From a checkpoint of a small transformer trained on Wikipedia: 6 heads of 96 (2 for keys and values).
MLP neurons of a small language model. Each row is named by its layer, matrix (gate and up: input weights) and neuron, and shows model dimensions 272-463. Each number is 128 + 32 x the weight over its row's rms, rounded and kept within 0 to 255. Numbers have three digits each. A neuron's up and down rows have the sign that makes its largest values positive.
After each neuron's rows, "fires after" lists the tokens most often just before its 100 highest values on Wikipedia text that the model never trained on. A number after a token or word is its count.

L4.gate1218:183111128147087182092122148126198089127141051146111081087146143182139109146103098115161147152137124161104235090130165167178136147123167128123127127098123124173040115129097174078112170182163180116162104094156070111106129110188140140097071136114138066078124134146097083081116077109124184132104162115153147167085109147150142214062042099097144124152062139128137100167090078113113134100085116116146106151103169095076175136125160119130072162111156155104182151112139144127222157155146060123143129182100158120123101179164162069137112122102135123117119124171138126101071131153139122155
L4.up1218:121096106124146137157168143134103154127117120143097086149200108138158139145133089139101169071131141094102071130135077162127131107112145115160126132110116131196066120197123148164133099168090153164176204145174158130089130160077198154148172050099169097109130086111185189179097114182124165142107108079104155126121147100123233165134135184065111112026112152169092073136140128149105103143129070159150146153166127143156116108084134122228183119106100137073154070134134112150182152134142119153118121167122118137109147133139176139058141192191097182111159102120101146130166117092080138123
fires after: " of" 41, " all" 7, " the" 5, " among" 5, " List" 4

L11.gate904:134078105195084155170064111105112139131172131097143135143131128099142122109159159158103172099070118137125171106174115130153132092106173118118119182121116165110131147176134070121188142137133091146166091105082098095208071123067163139129113139140157106128141075152148175105132109147150111118167066126133127137168118176130153136154139109150128187179104120173123139100119112076113139162120066121107103116096167121143169151123133143152079136091113126116145148093133177128124184125163080164105103141105143121100147103128126172183088147170141149145137180140116109138114126122149081204
L11.up904:108154115125071122188060144173099124158109113143108156115095169104181103108131133210117097145139150085148134111144087094117124090132118066089117107138135113084078152178173108149100153160122106140133041112115162100161116137122177183111141092159105122139130143122142120150178107159086094145141149122129140143125111122145127138143121133112114108132079150136159116140133174090183131110119197196095099123160123143160119180119147126106090143089122118098109103127101149134101065120132178149077131148120159138131150083154139178173114176198116139071190109103116149128108152201099189126
fires after: " " 48, "–" 13

L8.gate1048:160147128182113126111132109085115122197139091163070148129183106118144136135085173092135117171140142220181143085137088167155126119103133144071077141157159131105103094139149113161112161174136130043152109094161148152176172091148083102124074136181146129151162140136156103099154079080040154133159124159159102146133139134088122132195183141143160143113153121193135150148095122113094156090144090093156104192094180084049156145104143097053112133120124166104117122157130146203159124101012155138140168171142151123176137118145164101105104125175088116077192137095183113106120098129145120108
L8.up1048:082115112167145049079092146115118169108154157102152099154123160089110077172139099146118198150099125128134114162122172162128128179136134085188074137153103127089098081137101146122154151113120134092141163071106170120086121172136111185086184114139135188105090182143130075178104176118159099125116124091154167124149136117085169070111165154157121076105166138149090154175175040146130129124133186142176108104150136142153104166152093084163100141156111029120136122146154098138132081102149184141159093133132191172155168164147196177119186135134113109162140128132116115122158100112133123113
fires after: ".\n\n" 48, " of" 8, " during" 5, " the" 4

L11.gate1448:154141173138158146185147135092131133115137117087128085179105145086160136147129102163095128139127134136138182128172142122105136191085184148125132196109115142107127115090121157139107167117133191160145098103096083100148150117107131072091136123080119148194080108096148133090082138117102137125170083110156111076143158121122158144066095047149149148140133154164103135145090073143100204156111146102125161110073137102127143123137129117128093127155117119184158135100133125095127181080161150118142095102086100146082130103121137161159103127130114139094177121109107156188084155130174095121
L11.up1448:140134095091169203199170144122144167138142105128087138172139189132164128160125119132142115124076129158143142111152110113070158170166118078153120155152104101150141160129078118143114063136091137188141092168120155083141118107047095138124083137135142142108116100138068129124167154070133146162122196079081146134097124118083158113097076148105121101195095186181202102129149100125120123177072144164122160153115138077053154076132106083159108122112163134167185082071178119104155073138112156172121127138169115071174111186112162126115126134142083151137211127120173065100141145079138115140
fires after: " " 43, " |" 12, " (" 8

L10.gate490:114139085174131122139112183143146107131146101162104113136094144108137160067090145175152103137126118111152106114213136168087107149106170180149138119084131082139124167127118130130091119113136170168138164131151155178124217075074060078098126156179161145118104110114148129136141102143107050155066161134133037137098121167116104146096124128153132102105124125139137146128138124104104081169149104095121116072131125128146152079177095152111188148150117125118140095122186148161150196146155064157141156137172078112107162118132156172118101082098123129115138121130112084137117112188125106124
L10.up490:090104077140070135173139160124089204106169111113154164133133116064108141118073138172134179115124118143092139082159123119127113163092196148145074235126150170094125130100129163111087126092103156182104083145104095139113146126166112046167129136169102116108134118123104135138145150154099102092056132131103111165161096144141167117159150111136152091143106123095156157169238150144095091168102102122112115161153161111140152109135137143083137125115135201121199143082149069237119122098100101104078168177255134103135167125133158111106120135078102091139131156193120144132107143177141158081
fires after: " on" 26, " |" 18, ":" 15, " On" 6, "On" 5

L4.gate403:128162141106158121049106088146118107118125212142167138042114123101115117094087107112161098049123128077096177129124131159165125121102124169183105159098140192135139140134068098144122110160163165085196182155074184139151112159081111165091113150122093066121097130160138120124134107084060149141150115132118129100061136146175093134122141085142122123161130176089125128091122092126106131098138118137200151176063151142125128147134163091143148153117080129141085124084113131092183136138142077131101095167206176117118140144109126211153190121139115152035148133111134158148112123112137185152
L4.up403:164127134133087093155172054025109159115151135159102145109137082146172133126123117121175084125094137131115132134101111145237100098095104089120179112118114163168121098133114124140068151129133135093137157124184121142165159092145125131127090124086150114130077117120170114151116151080115111128124131164144145099136100168091066143095131149087152082071086096148130135134129117139035143116098099120142112177192083112122112105101126112089136129113129118139099090098148130135193131091123169094152215107103170097100144104140156106179162114149165116159135148117100183105117057137131166097
fires after: " of" 46, " all" 6, "og" 4

L11.gate963:144143106155112113119098111138105149104147126082112112137131071115154120088126053159136120153122088171145111167123105119129118151090227102114144177092135187090068171147159093077080162131092151166141146102118103132128158127125118087091131120153146137137154148125106119119082135137153056097170109130165193149078123109164082147165153121089164110092091153132070155124140120091124134185088137162155059098077071106137131120122112047154054118156136092139062102128125159117168100183177122135090113120139155136117132121149106140122153147133139143102180127118118180137137114123130154108
L11.up963:068057139124119127225098120132108086106137134133137097209204127119122110090164112184131136104168122098161109126157151034087118149134170091165173137139124169076121150159127146144120159142089143191141101098147156086098150112096114156140171146154088117115143134096094187143189078137113097066133103151110106148109100088093063142164143163122082167040122143188161148122168147070124117167091178190147126127112109143136109105179157150114119120093148154180144111157141116110129131117114104118038137120114131085102155154103098158169123165133074127098174110164142174111122150075129126069
fires after: " " 73

L11.gate102:141112065136165111080114047135116121095163136139188149169151131107093086130121128122179158155124101144123143150158087140109133101115100100154131149109127196197123160080129137143100096114096087083179117112111106107120111105090139144136133036112131107116128087191108107137096109139100173106100090119188100135147109157154110080113173079158108140119091151134086130090167111117132156129140135156185041118121104160115140129070132143118105190108144141180161082198143157127105084115072102155117133128112097187122141148126172065165128119135154155148121139115106150117141172148113141114
L11.up102:175127126186215169117164115113093035165122117124122100137139147106178131117157138067111164131138094136182161129116141103084118134153109137143137093145139045121124107104145111113095150155079136112202176097099100082179154186095091155072113096144196079075112134158153116123139132093167141094102120128137168122087074152136097156168113137166132158115172090120138102063161131099117128111162070117085111177075060095190116082103175150124159144135124109169122076158186193176121123126176148131105156179130067158152129084100131100154096115137119190154133121160130121101103136155180117135
fires after: " " 54

L4.gate1072:110094090150042133143146142137123162097164107146191183110166165148086152066163104096135117150068155169090193062161074157116105164132149122115112140105094130123142109111086149113127146169084154123143115156155106133122137156101161116146142168091099135116117194137104134132124134161137146151185136110145140092087147144140094118116130124221108111129046139103085115132145176158084097197090216107118120150094081119142167094127056107141091157081139112162177058168108182126127144165171197181094145163059110153095169098126187151116066112087154136121123075123111135161110156136152149161
L4.up1072:109191132084063137143118143137023067141164116124139125108110122107109138106170093084144119091157093143131150139133112106131169147145136150143135147124128098138156129123122164128097139179097120234134207150186151148115122098129092050099156142071125136074163137123137138116110129117183144101074102174105047124128163102131115166120158147109134126060098142160146170064145135111101131202084073090130094143154106106113179145141127158124119135101143158072146138140146132122095155139130159116045137190118178152100085117122163154168128122070157126121155060101168133187133124119163041086
fires after: " " 80, " (" 7

L8.gate101:116165104121126112178092128131109151129168163183126131132129115129090107146128191115165152081121114111093158157185116118127116109077172108136098211109142179121150104156152190157103100133103140148159088157154089222156135114095121115129062130156124085143085079068153143086196124093145136090138141124155087089139094167150150100173188159162144103105114114136144139163149118116089139163125101142136108149105120066113154134084164113129099129138052093111124148156129086120181113124132134168133127161097149141143173136136129160152111092101109125195162163158109102098112146109097115155
L8.up101:134141109133158144178167138135088139145159119152093145159146114083087089137071180152215183104152131110111108122243132138155144101111162104136128209123134139184133109144123161160121113156111170124174131144111157134071088129097101113169138093163144162153071102077208181117142142108127128131101146096163119109137082175089130085148193076144158086105170116159130176133134149127114127181124118148105125149134130128133162172087154120116104104128083119090161182161108050115183124119107039164162141162100099178101127102106155129151095124085127076169155128185115109108126184111048130182
fires after: " |" 50, " –" 6, "," 6, "11" 5, "-" 5

L10.gate611:187114163155106134180118124145111155080134099167124089121113131137124133150119155161143148129121156061079144127144090203169146159113101142128123164129097182159113192190100101120129119155111140161122121082144063068158138151140198122109111159093128119090119178128173130070097099141102165146066119103196115121155134105160132135152135131115146125120091081191065123148137067041083123152160099110108083116138104095107089118141127142143127142144169143158141163057165173165173084125149165132118126180193115121170074195140092129107082149139150120154135129140102101121198093127152093102
L10.up611:104101106180132147163163151107154133136108079084103108104121162153055171087128105145146138127131112100135139147156091141140121080114081092122119126156209110116186138120107123130163195086170155081129109154087159142059153084133165205037128118163128065088118111156134119121109195077150127126188152142149121151153157135121052115104086091071040096150153128113120117138162188144135214159140119112034158153080136148234123168092099130146131155140109128127044096080126160185115142157132104132124141117143168142157134132143128123173136128099129166120151107144155150130145099146072184146
fires after: "," 23, "." 20, " The" 4, " \"" 4

L8.gate1529:106125153135124172115158126137138123066183179129149163191153110120140085132117067096147127100148081164106143124195116169122115154115138102170106178126129148164143133111114080117135117188143134182153110075136166101141129157129177114142082127117132126149147122167039126143104084197097084093121116129191072108159086122147153132163179060113109146141078146164145127169136143144057112148089171155094051110191151080137092122091169159136080109154130160164142117151091193183126127170081161148085113153126171141105151098118118113132132106120091182125153150130058197155125164072122074151
L8.up1529:126118107154119145178184172116104080099138155159141086113137173105154123135143078111123014214146059148110107108139127146137151093140109092132099138142106096119129094116123140088121121112126127134156165104152160104133151152109111069123121103137144128119113084034100125080151200072119108160119096114148159200088133145176147088091146099165136164175054087125143067105152087194164149093129151145131126176147147096121103093099133092124122076044066155153175092096151105181118115153119137172140102139128110128173168144122084160153133130139108181178182104112124143126127091108133125052
fires after: " " 25, " +" 20, " −" 6

L4.gate1523:087138136132127094205115148145142161090195170151136108116138101081154131132094118111159152088117136145171161131147079168101151177075115111122103170091156178067125130157102085116130155117086175148175157105135110090163078132059137084136171144117094151134108105070105122082115194172157107169109030106123132099120175146117139131154116150160163154123104113122160099154168079096097129115132062129129084165035124102123161176089108140142151094121134120104137125113187107141077114153160053190096141139098140184194155123129113144135102113146134130111108211082155082096189107078101104148
L4.up1523:088145153112161062119059162179148095097166101177079077120119143151129132082126119088148121159103079114100067199126135161064135149093182146156129105137153091174166117085076127151093118160101140145068136134084107112118154181140133138150136155036129162104114143095066208160180127155123137083108152150124161174127122081147121171109120150102075169129186131086149128152141121172131126133110108091147106113150136167180176167160080159087172090171074078133142152131131062125145146134129105164136135159118066110149124125122121181147139094090073135116141137079100107093130137087122105093
fires after: " was" 15, " one" 14, " the" 14, " is" 9, " Ag" 4

L10.gate316:160149099150138140062112180127102142118127165129116155161145124076138110159122101141117103088127115095160093174160113138122073137092114147171179227134114106135063122118081132084050112144111093091188086050089123121110143132167150148148061177178130130123078099066174113104085151206142127130146160117129139090126185173130161127086113118099179117098169072159080132160108145127101136195172120114132088158129159123172136089122138103177144117153138110126136133112096124139153107156143128177129163083129200107171101176091110128075088136150141111061131137120113133156156216100159114185
L10.up316:122195082142139136100143157148132073101136110092070152136108114071128086132118132154095072174164138140179106187162078106112066097124130157162143192115155105103118090109092153140109110132128127137202086127132145115140139077162072132116122166141137116142117109120139166085088161155121114104164172150117114154123161144190096170163114109090202110159170103125134125153110116089133095187141087097157090133158133125134101111186159133166141130140108128153125119133059135152103058166155168199147148124094220105152126167130090130182136168177189131076154126084102203170165203122117160141
fires after: " " 30, ":" 18, "80" 5, "40" 4

L8.gate1500:159124137138115130164107118137092110070178123170153129119144173115110073140123120132140136121123082135054118125163114185174140131124115150123129197061136081149109092098021161168112059126123156224112126162140174103085180093066122147123086136127039111130135139067139115111164090130112072146116069103114125086172126117156137174120143116101152127097146075143108138108099165186163117203115058124141052183178141140113168131145112134152112155143163120119096125131151179139129143132168117164108134130147151109144161135085142133142086101095073147116160091140083131120217150140111152138
L8.up1500:095138140129150112121133175139173163138104130106073193123084125122146115155116153145114142107143182085094162068118079109128063182143129112174129145114158101105132118133064127162078132124098158158158182103067172111122111110152094149124159109147112126114088166124100102131143139060149196106140180165120189126106081120087125096145117117057166142091096099106137149122135134205084118139132124153144107144148108121212135104164133199079122156181092157157134117195177121069121135107077085145145165114159170132159173159110111131171140131108169074106103131143143137120161141141099157117
fires after: "0" 41, " C" 9, "1" 8, " ass" 6

L4.gate1491:085096085147100118093128141124133133099174121090136136134110182125151151137140161126168132088167124155098134109124092140148073150151079112123078131107123142107139183112073142123092170189171108162149064112159166147159111071101183093109084126134128100155134109102117095090071146134114121104167084049163130135094140152151107156118125175120115075113151151146126094106171121109097178120178096145146172089165152104138145153091199138140106149136168064182089154090151147184135131126136092145091134138115175146108135147108165131136137129129158140113176132128104149090140137094167168148
L4.up1491:101132129135090163104157139137164133117199121124197147178148068166092162128199174132107118128086136158108107127141077119162119112129167080129141146107100121091174130125159129069163109112074155122135048106154167131098143128082132078143113135142081135180110132185154155143141109143140111139137120102121066091154105078077140148079202083104093118066100117133147080144093102071112134159078186126105148120116176139029157085160115103127160136114157174132150136159169124114121112109064110138139127079101071130062157111143129123186126168092103073145141068130178130096194113146049024128
fires after: " |" 64, " n" 12, "." 4, "/" 4

L10.gate1038:164130185157132127162122203123052128153126100100176114139116092120151086119153071192136175049151121118137086127127118182090094124092162105142113156107069141139045110152062120113110167154119112122127185145110137089174072178060125155139103106140132066144124090155104118126113136104092164158104139073128098092139117118105216105070167175200115075107122186139086160116145109144129147137165123100135104167153140130187079127144131097123146140154171075084172178131121127107166133082095096102121132133166159148132122128147118162178133124158155087121166150124125065119143130108128170100
L10.up1038:107154102113119111113120050198140089104108110164121048161150133161159158055110144132176093147126119115148124126151096101100104164113108183168154174144164193118141046156099115147126109176134134133167115107180128164143195065114135141151146139087077098144123172085163198103158058126086122106120056106161133090088017128107127179083144151105147081132145139152130145183125127162151108148160079071162124065132125140166135091114118153089089152140142144128135170103157158137139141169152136123162091105144094108167175092107147123125125117166077147172149158149129114041130167114082137124
fires after: "20" 29, "–" 24, "19" 14

L4.gate500:096123086180118133123120143165192098136098176174134123110074175100153148125148139114148158140122125148066116113115111072082120107134156091117118155121090138118132167114102186162184138188136110216203112089149129141121191077106070126125127191135137161091086155171095101125085134137081085114113082101194138126136146089101108116128061137148132051066136143144153108094119163142070124156101185151126112148136160130071092150068118147167216126184131092104104169150163061150140166149147122125097097136123089139111093145149155161130081105153140067167133138133133131098126162105073127102
L4.up500:156140135088126165128147116131134158108163151165174131098121148161143148102153113144147199156144131120098070104153119069044129165165147134110056159107118129094117153141112121125170129132140095155120118083125138159151126121113127120100094133125125103106156050173087087142128186121156110091124080115151169115095175123157143157112144103130151070125087122138105106094140109100097115175148144100154097173146166125090174086106179092168173097072070065088153138097151145167123115137096142136075185132174100132139145151131084201139129137071156133179151132063161119096166109131083122161
fires after: " |" 64, " Ch" 11

L4.gate154:122149184169123116075215145091141141105090085142156166107106134136100084113098110143165105194092112143099168121122080157114129130189142131128161128094123166118151064181113137120184113119137139150149156141129125129178155115126166125080088196122124135195128142135129084135107104161151158148113071086079108107117141094089125145162147093143151135130175134131131135074131166160082151140157132160192163106124066027130147141092092102116084119139059081105146167127147128128118193100139148105158219142142152141179161111124136192168105108135132121117104135102161132071098158077140106169
L4.up154:131125122153121109130147131197153064048191090133124090093082123155180169137151102068126075150121081179099097082101179106134157117135163189165164123125096121155125057101154077102078111103122119072130152073103138101161171164139127094168068154072143162170146101128095156152113131167062096133092127143114149166131196148090143136104089105134148154084104184076155137109132140199109172142120198170181122094111113112146109179151116113182138098160152178141143140182084123167146103158148130081067099142172109177135151089156120159136135135130123140096152107129144160103155169129096119110
fires after: " the" 27, " a" 14, " are" 6, " is" 6, " " 6, " Ser" 5

L4.gate866:087103172177078105119077192144138147090172084172135131133163145123193170102072176114128122147099130200148140173146116154116135088147188126087164127079149158075073117151123100176097117184096156166185139085081135128140137144117157088143181171152117106134103083171131179131104111094161138101109123107129116162130118111110124145102082133096097177113153130167130062154112132113086162153046121100136104159110111148152157089125133144152148111126174137098200090146169092129140119153141122167097137146122142167112025141177130120118084135101083161142184114150123134133201122124072061079
L4.up866:083165122145175091157134090112111166151142152136100080082072114089157115158106129173108124107119114154159130123117121163135152114083131215133121093142098140090126114133124151153078082169159149073112117055101112097194106097196095151114142094130141103121160232104157155130126145206103125136152111110154145192127109116137174082125087147091112134100164117132133181158100133122127165078210037113186107122111168157148128125114127159218161110145109081039143185166112092144102121126098176149086122156160061188104176122120158174117135088130164132193125137121106140138102059087145115177
fires after: " was" 24, " is" 15, " became" 11, " of" 8

L11.gate506:113139107107166162158163147140081137138120150117115087132132111147125149150124113144173117118105146061118148167143114081114054158090143143152131142109152112091118150135137104122168193169121135181057141110094141091098140123138091103140117141178088116092096138131096102084109122076112111045111143153156051066143154127103141154114106130153157138071152146156133119101145175087123118140100131186155077109087126141134134156096146100098148188158120103146106109198137143167156145114130187133118128167102165121135142160189115102111167073121069147104160114171108080120198114114151099150
L11.up506:172101142129074117129177183153132149123096130116088176090107124109185133146156156132206158050079076149173117163165208150190138110135153094104090127148089100138160147130087114090093153190117112139167158165138127128138179136206085156125112104109190135120187194076105132152104135139123136129126139150097154105159117143082103173097174082140119094171136120080120115090130152188157100143136092119164159162146151110124098145141075110178166160100073129122099211162170122152072144099108097133108181092136103160131123162176145138110120092173122086169162143105129112198134095180090113174
fires after: " |" 40, "," 26, "1" 17, "0" 4

L4.gate888:133148116096051073130116179116119184101128164127161173181170152083140170133132069147157122126088160108083104104159139091112132117100179137113129136135108144109099145184122151169140103142113167086162156129123162106163073128107127125100133084124126090083136155160178085149130129122092076103129114104148105118119122080138118123107092071092117142104091131166139120148074124131072124164157127114117101120142183092094134124128141098102114145145156139125154076131173092156211195154126085168109102138084133128122104145104204139128140081081150080172184118157142117108162148087090099100
L4.up888:115112116151134126146114174135133081158161112155114125119176178126141179052123096150105175073158108105106091092124123212147114062093099131148107099157142136142073136104181131136137112084171147148124113163145162100105123151170144132114108135122138108071103169108141131071129091143135150160100131143108167077163131125122114135131066143152181171099138091099137159156141156109130153138146105131128101130149112080134126107035066152110138131122115110103137091123130087097153174150118132102083160137127189078158129119151140113111168064111112135127172117158076101151144080101160120195
fires after: " C" 17, " R" 10, " U" 10, "-A" 6, "RA" 6, " at" 5

L4.gate780:160132170122139144098110108096178130095137129173131114154126142139168112097113160135188153063150143108137101125146096145131112129139109176083105171164130076137110139107074120127156111117153145124181139069146091111086105172142150175171086144139114139123105193158141070099097159107150103059151104126139132179129125084168093108130135118113133131128111120132129107176104056072128105135130075095102176091169163135122091130143071115160128094141159166060102130065156149074158113160146090190091054064068147140145139169087161124116187135148094111130152126116105116139174159143194154151
L4.up780:110128101107081143171109110089086102103176109216121169085160082096147086155151156163099171134124088137166146133086159082166063088162152102137119140153100162142076073098128143140109138136134149155162112156143128111134132119113108116171063144154131157141109106147096137125137139126129144193114141175173066115132115159147112151138138103110189137130127098158105196142079125131093210119123129203120176103076104109057169127163207144108096147119085170089167208150114106176121123146099092106124204139155122120093082144167155110137149125178123079129142141111210145128161064085182065151
fires after: " of" 31, " all" 9, " among" 5, " a" 4, " number" 4

L4.gate719:122187142170132057165102082120144130134115170140149161080122129077166130150128177126095145140122176116132104195187143161101177157113121162118201177128122138069116089078173155102128153165082170100147165130122113150142104086107186117101150146104079131141110150153141122185162105102120155116166112122113133157168155159095121098107116104136107175120060148094084080117101163132139126166127137132172096192138081095170151100134111146141197164182157172165158107107129122196117180182103136144139170096144120116101068144072072173080171099194125107119136108089178084073159135066091065129
L4.up719:129201163197172122101114101108133122096102119084070127139135099106095138103132115079085127170122170050170122169132148126119171129077107048118108160088127110170114109130172117136115122146142137151128114072173119120142054140147103113143168105187126156126118155146114154184141133132174149140038123103147098180166117127147106095114116069146070104063091130106140161122121099134206103113138113142131180133116180112185161157086085097089161173160167143098110141164167107108145171152137099109089070069114102176170143148074090185103099148085042120101128103126109115183111163094078144085
fires after: " was" 27, " were" 11, " is" 10, " |" 7, " are" 5

L10.gate1440:130113116168076118108172142143124140144087110127154109146091078092127126113105099105180154131152128143100130171134063173118093073126165138166091119070149119095140127127097078120108107123097132045154140132175126117191089138079139121106130092069104079102128162102155137155091157100026064113150182136149125190086181154194135179153138161114145094146109156069143130049129155104114171087172106116142081098121159107137150188110101129133147157123167101125127085133107165096078112130129142189125156133102161101107123149151139112111151154142151111171109088062092085096120117102152084142
L10.up1440:082078137186113160169126107150070071143092129140157101108195160121089095106112080110160112104134126123126095120104080146137143103136140165117132128110127095163143124209150088137107194171173159115140138172141180181123130110098153093207120082035167096176125155124163173107142154138087149179150135109241151148105078131169066123143183143163073110203131161165125152139094111113130136123127124068160166082159092122132147184108100104151093150138103160145175177065160103180141144166141116123129145123183141138136106178185112145074152118113135116129140141103102047099174087101147106156
fires after: "20" 31, "19" 29, " to" 5, "According" 4, " According" 4

L4.gate1049:133100097187096150149136122117104146154159176145210125145156175182131173158082147057137107089105164195149169109145163182140128157076084091136129129109146106069149107086049091107100164120134074177136158125074128123004135066115078043108123105114079098145156130145173130164146153181123201102113126113117064072073135174116119125107167130146149119093165129073147145119153069123096105153125084155072121130105184142107122152116118162115153109126172111128100063102151129129135072151121046139084166177133171148111147127134179123099153112127122114094148178090180141098177129118143127114
L4.up1049:120128127082147142119135127119135188119108115136106122123137114132091097188111190171173128081100158137124182121115151142171093144172170118121070121054108133137093165131108141149195109157148152109163101112096117137185151104162098118126088145107113131133118106141120113094135086072147129132096141183152057135091104139065154117120160062130162129156182151131141135129109083180132108112152040077080173140093115132073169153161079130120099097087095112109156116111089104108175141123134115153107120065087137153130126178097120151143150078150146121115095142159075152148158126173152127152
fires after: "0" 15, "-c" 11, " c" 7, "c" 7, " C" 7, " g" 6

L8.gate316:143112155132125129147074100151122130108155130102108112110109148111067152071111069124104138134140150144183087143179037129103109120129145108152179196099160113066174124111117118077111080171106140118132055139169103101099107156129120058113178082147075106158133068137167089154060136150095145104152103115169115100097150098055101085097178084174132104109170097104145067172105084161095179146153123137131087142133074104045141095121163094122116140096124080063174104092129193151076126141203121163099112114145126143136092113169119109132109058102099098111157157152100133116159111125060106159
L8.up316:111087121135122167132167093142064131100164155153183132109171124134116151121120119142113092183111087117149083158125082163094179112177139119158141152139150071172088121095175086097136189103155175166150131141143156131127147158160061102125102132097113102175137073115161121136171152147166121204152094195129146186075124116127126187129137110155134117154186078151142132127165150109120148157158137112102112120123087090132153101078137139114139133113119135156134157134113154086079145066183140134136144139117116128091055108119092086126119087156128067132113111164182109128156126149107109174
fires after: "20" 37, "19" 35, "–" 6, " " 6, "-" 5

L8.gate1149:133148143111106159159112124099152104094171135110060189141122198116158066157127117112120067158168115193124159110163130168127153142159171118132106178163156099098170139184118135141116140158243176125130115116140106110141147203136070144133163136100110164108139160140121129149095107178054076086148078139068094167162102207164077127175094107177121161182132121069096107172152133089122112117184116123168132087112114084154151145093103150141150112141117095116118150133106120172104119128114128138142129149140127188107109149158102098076185089151139158115150167151080174076152110154169091125
L8.up1149:137152082163099100170177137120103073110055128136124119090121098120080076077113122099170125128077183096134090127145060132122152118161116124166070152155167116097101149129112115119049118137116164123111119110112105090113138079105116105115144139130118112180118079119131147116109145151129148168074086110111147094138171068108124137138121199130109113167139094223201112107115162146092168113143110114118123120151166188141099095005109109119133172144065158050116124111189107147088158120138119154102117110118089148079144123107117188104175096159116133141148120072175155200098111071100120089
fires after: " " 25, " on" 10, " was" 9, " became" 8, " is" 4

L8.gate1079:161103121117139152113198150129071140137118124121108144131135188148063161126100097138130159167145079076114105123093120080141092157120090122109150118131127059105153145123169074093161135119157112072162117111116146142127118148130135179064137152123152160115177145160132085140148104124103117153118194100200136096130136075153159109113139136095149073165144140165115089122121070117161126123171068092083176126067135146139110137139101098122073113119122066148060125158155116097092173097118084144104107084126184127160124127152169112146137086103136127184094148152121073157125110102148183154
L8.up1079:144144090120135122146147146154164140098124171102101115105155164141101122148145103118151086100121057118060086123142094120130117232169127086096151174105098130089090139103128107131100119218113182134149119097044135185150163118128171134091151169118140081133118142124133127104170144100130166080097109043149151116142209150129131129148136114145092115140118107157131140157114110095099158149143078116141118074144092129142141193095129090145135133175114092134157138155154118145152122148139121152146131149095154141146140135171079175139158109164144103110119150124130146078116136140097134181
fires after: "20" 39, "19" 38, "26" 6

L4.gate646:057156167162089117099139208135166145127140067157120199133114156083115103137109182119179130146064096152102118136168136133071146193154140165127152167098137141119165141120085142086161149193097128178159147066119161176119120144086139125126125188152112137156069135172132078106096116107085108119121113078131098149114197126140139149164161125161121047176088112108142102115131140183066111125097143167119078150114105102109118158119130121149154145160086102163190113148144124122125177138150215126106149111126104215093130141162142160096112130089115158099174132143080064188116144078127071155
L4.up646:156087143104154153109118081216152117118128187146123130118117132147140161098091162170125102148143145143125143059077184084104095125167123150127095086138148138114145161077118135200089115085169129159103109177106186125170140127157159133129159144079183098102188124137046122137157147146163132135129141156150163128114150095200115143111074167096129157131110117150097150136219138115179135164147149084105143166144145127163081165158188118138138081118154108092022163110124068105077078078113115105061151089184087086123089143155167090116167123106129154158123112128083117097145102105100161141
fires after: " " 55, " |" 19, ":" 5

L11.gate982:084104109105101148137119075091109139105190195150138116151159107059177089199196123158135164103168121142149124115136081141142114084105135187096132161095093138131098126111117133097086077094130095154132134150093106078063120062164161126099164097183111103126176146088109094140104141144120065137159094093167085170148104141172119107149201098165112117141147132146119146087103101169151201136136123173126108133136164169140080111146204134144100132168098116158094125095154128101158123115173192113153116158123094108118094134155063109127132128147126110132178128076089137176127117131144114219
L11.up982:125099123133148091108091146129119121151168149118146157075164182125097103111161151125116165150184133062121172101135109153114139161162142136160082160186107122218165154192149102132116134109188190211099137131135108129143185093153038127159149102156164114104096121150166131123158097118104120105146126147123137149108087165128069162157133174201075144168120134110143164133202111123087119073113128166170126147187073129148132138095125112096142144156107157180141062114116096138191090113134158110138089126147156154110158164098091123114170127111114142086165131193188155109129107123077182154
fires after: " " 40, "." 10

L10.gate1116:086153117144097155085129125110111196132172114177117172128148114027099109167146108187154082154121096143102122115142087150166079176108113059113117173116137146105169112149149113111127084168078168089212153130097096163085160077160172076040127128141139086158161090203194110107077082054060132073131092130084120115148186110141083153155099127119130143156088108134095127175157165068112154157107093157154114131169170126085100143100110159143211112156126122167154115105137094120149078133160129105169137187100145099103136154117174133151144155139151107138136126170118103111160161122137114093
L10.up1116:106134068153125168124168168119074124173097135110123196135119173140106087154074142137169112100079128122088122141124139137148143117133117141134160056103118101137094109143138107185172110091143156134156164126110136181106105121116136059148124178138118101177154077187123140155078106125098125187170202159118171136163118118121141100102079110118087139154145117115140157164103117097232137108127135158114183148234165133115102162144115116177115154189077120100128095131141100170171070115075124080130092179112160110067081208181105118108121125117117179130088135165134103086153116154119140140
fires after: "==" 20, "." 19, ".\n" 8, "\n" 6, "===" 6, "," 5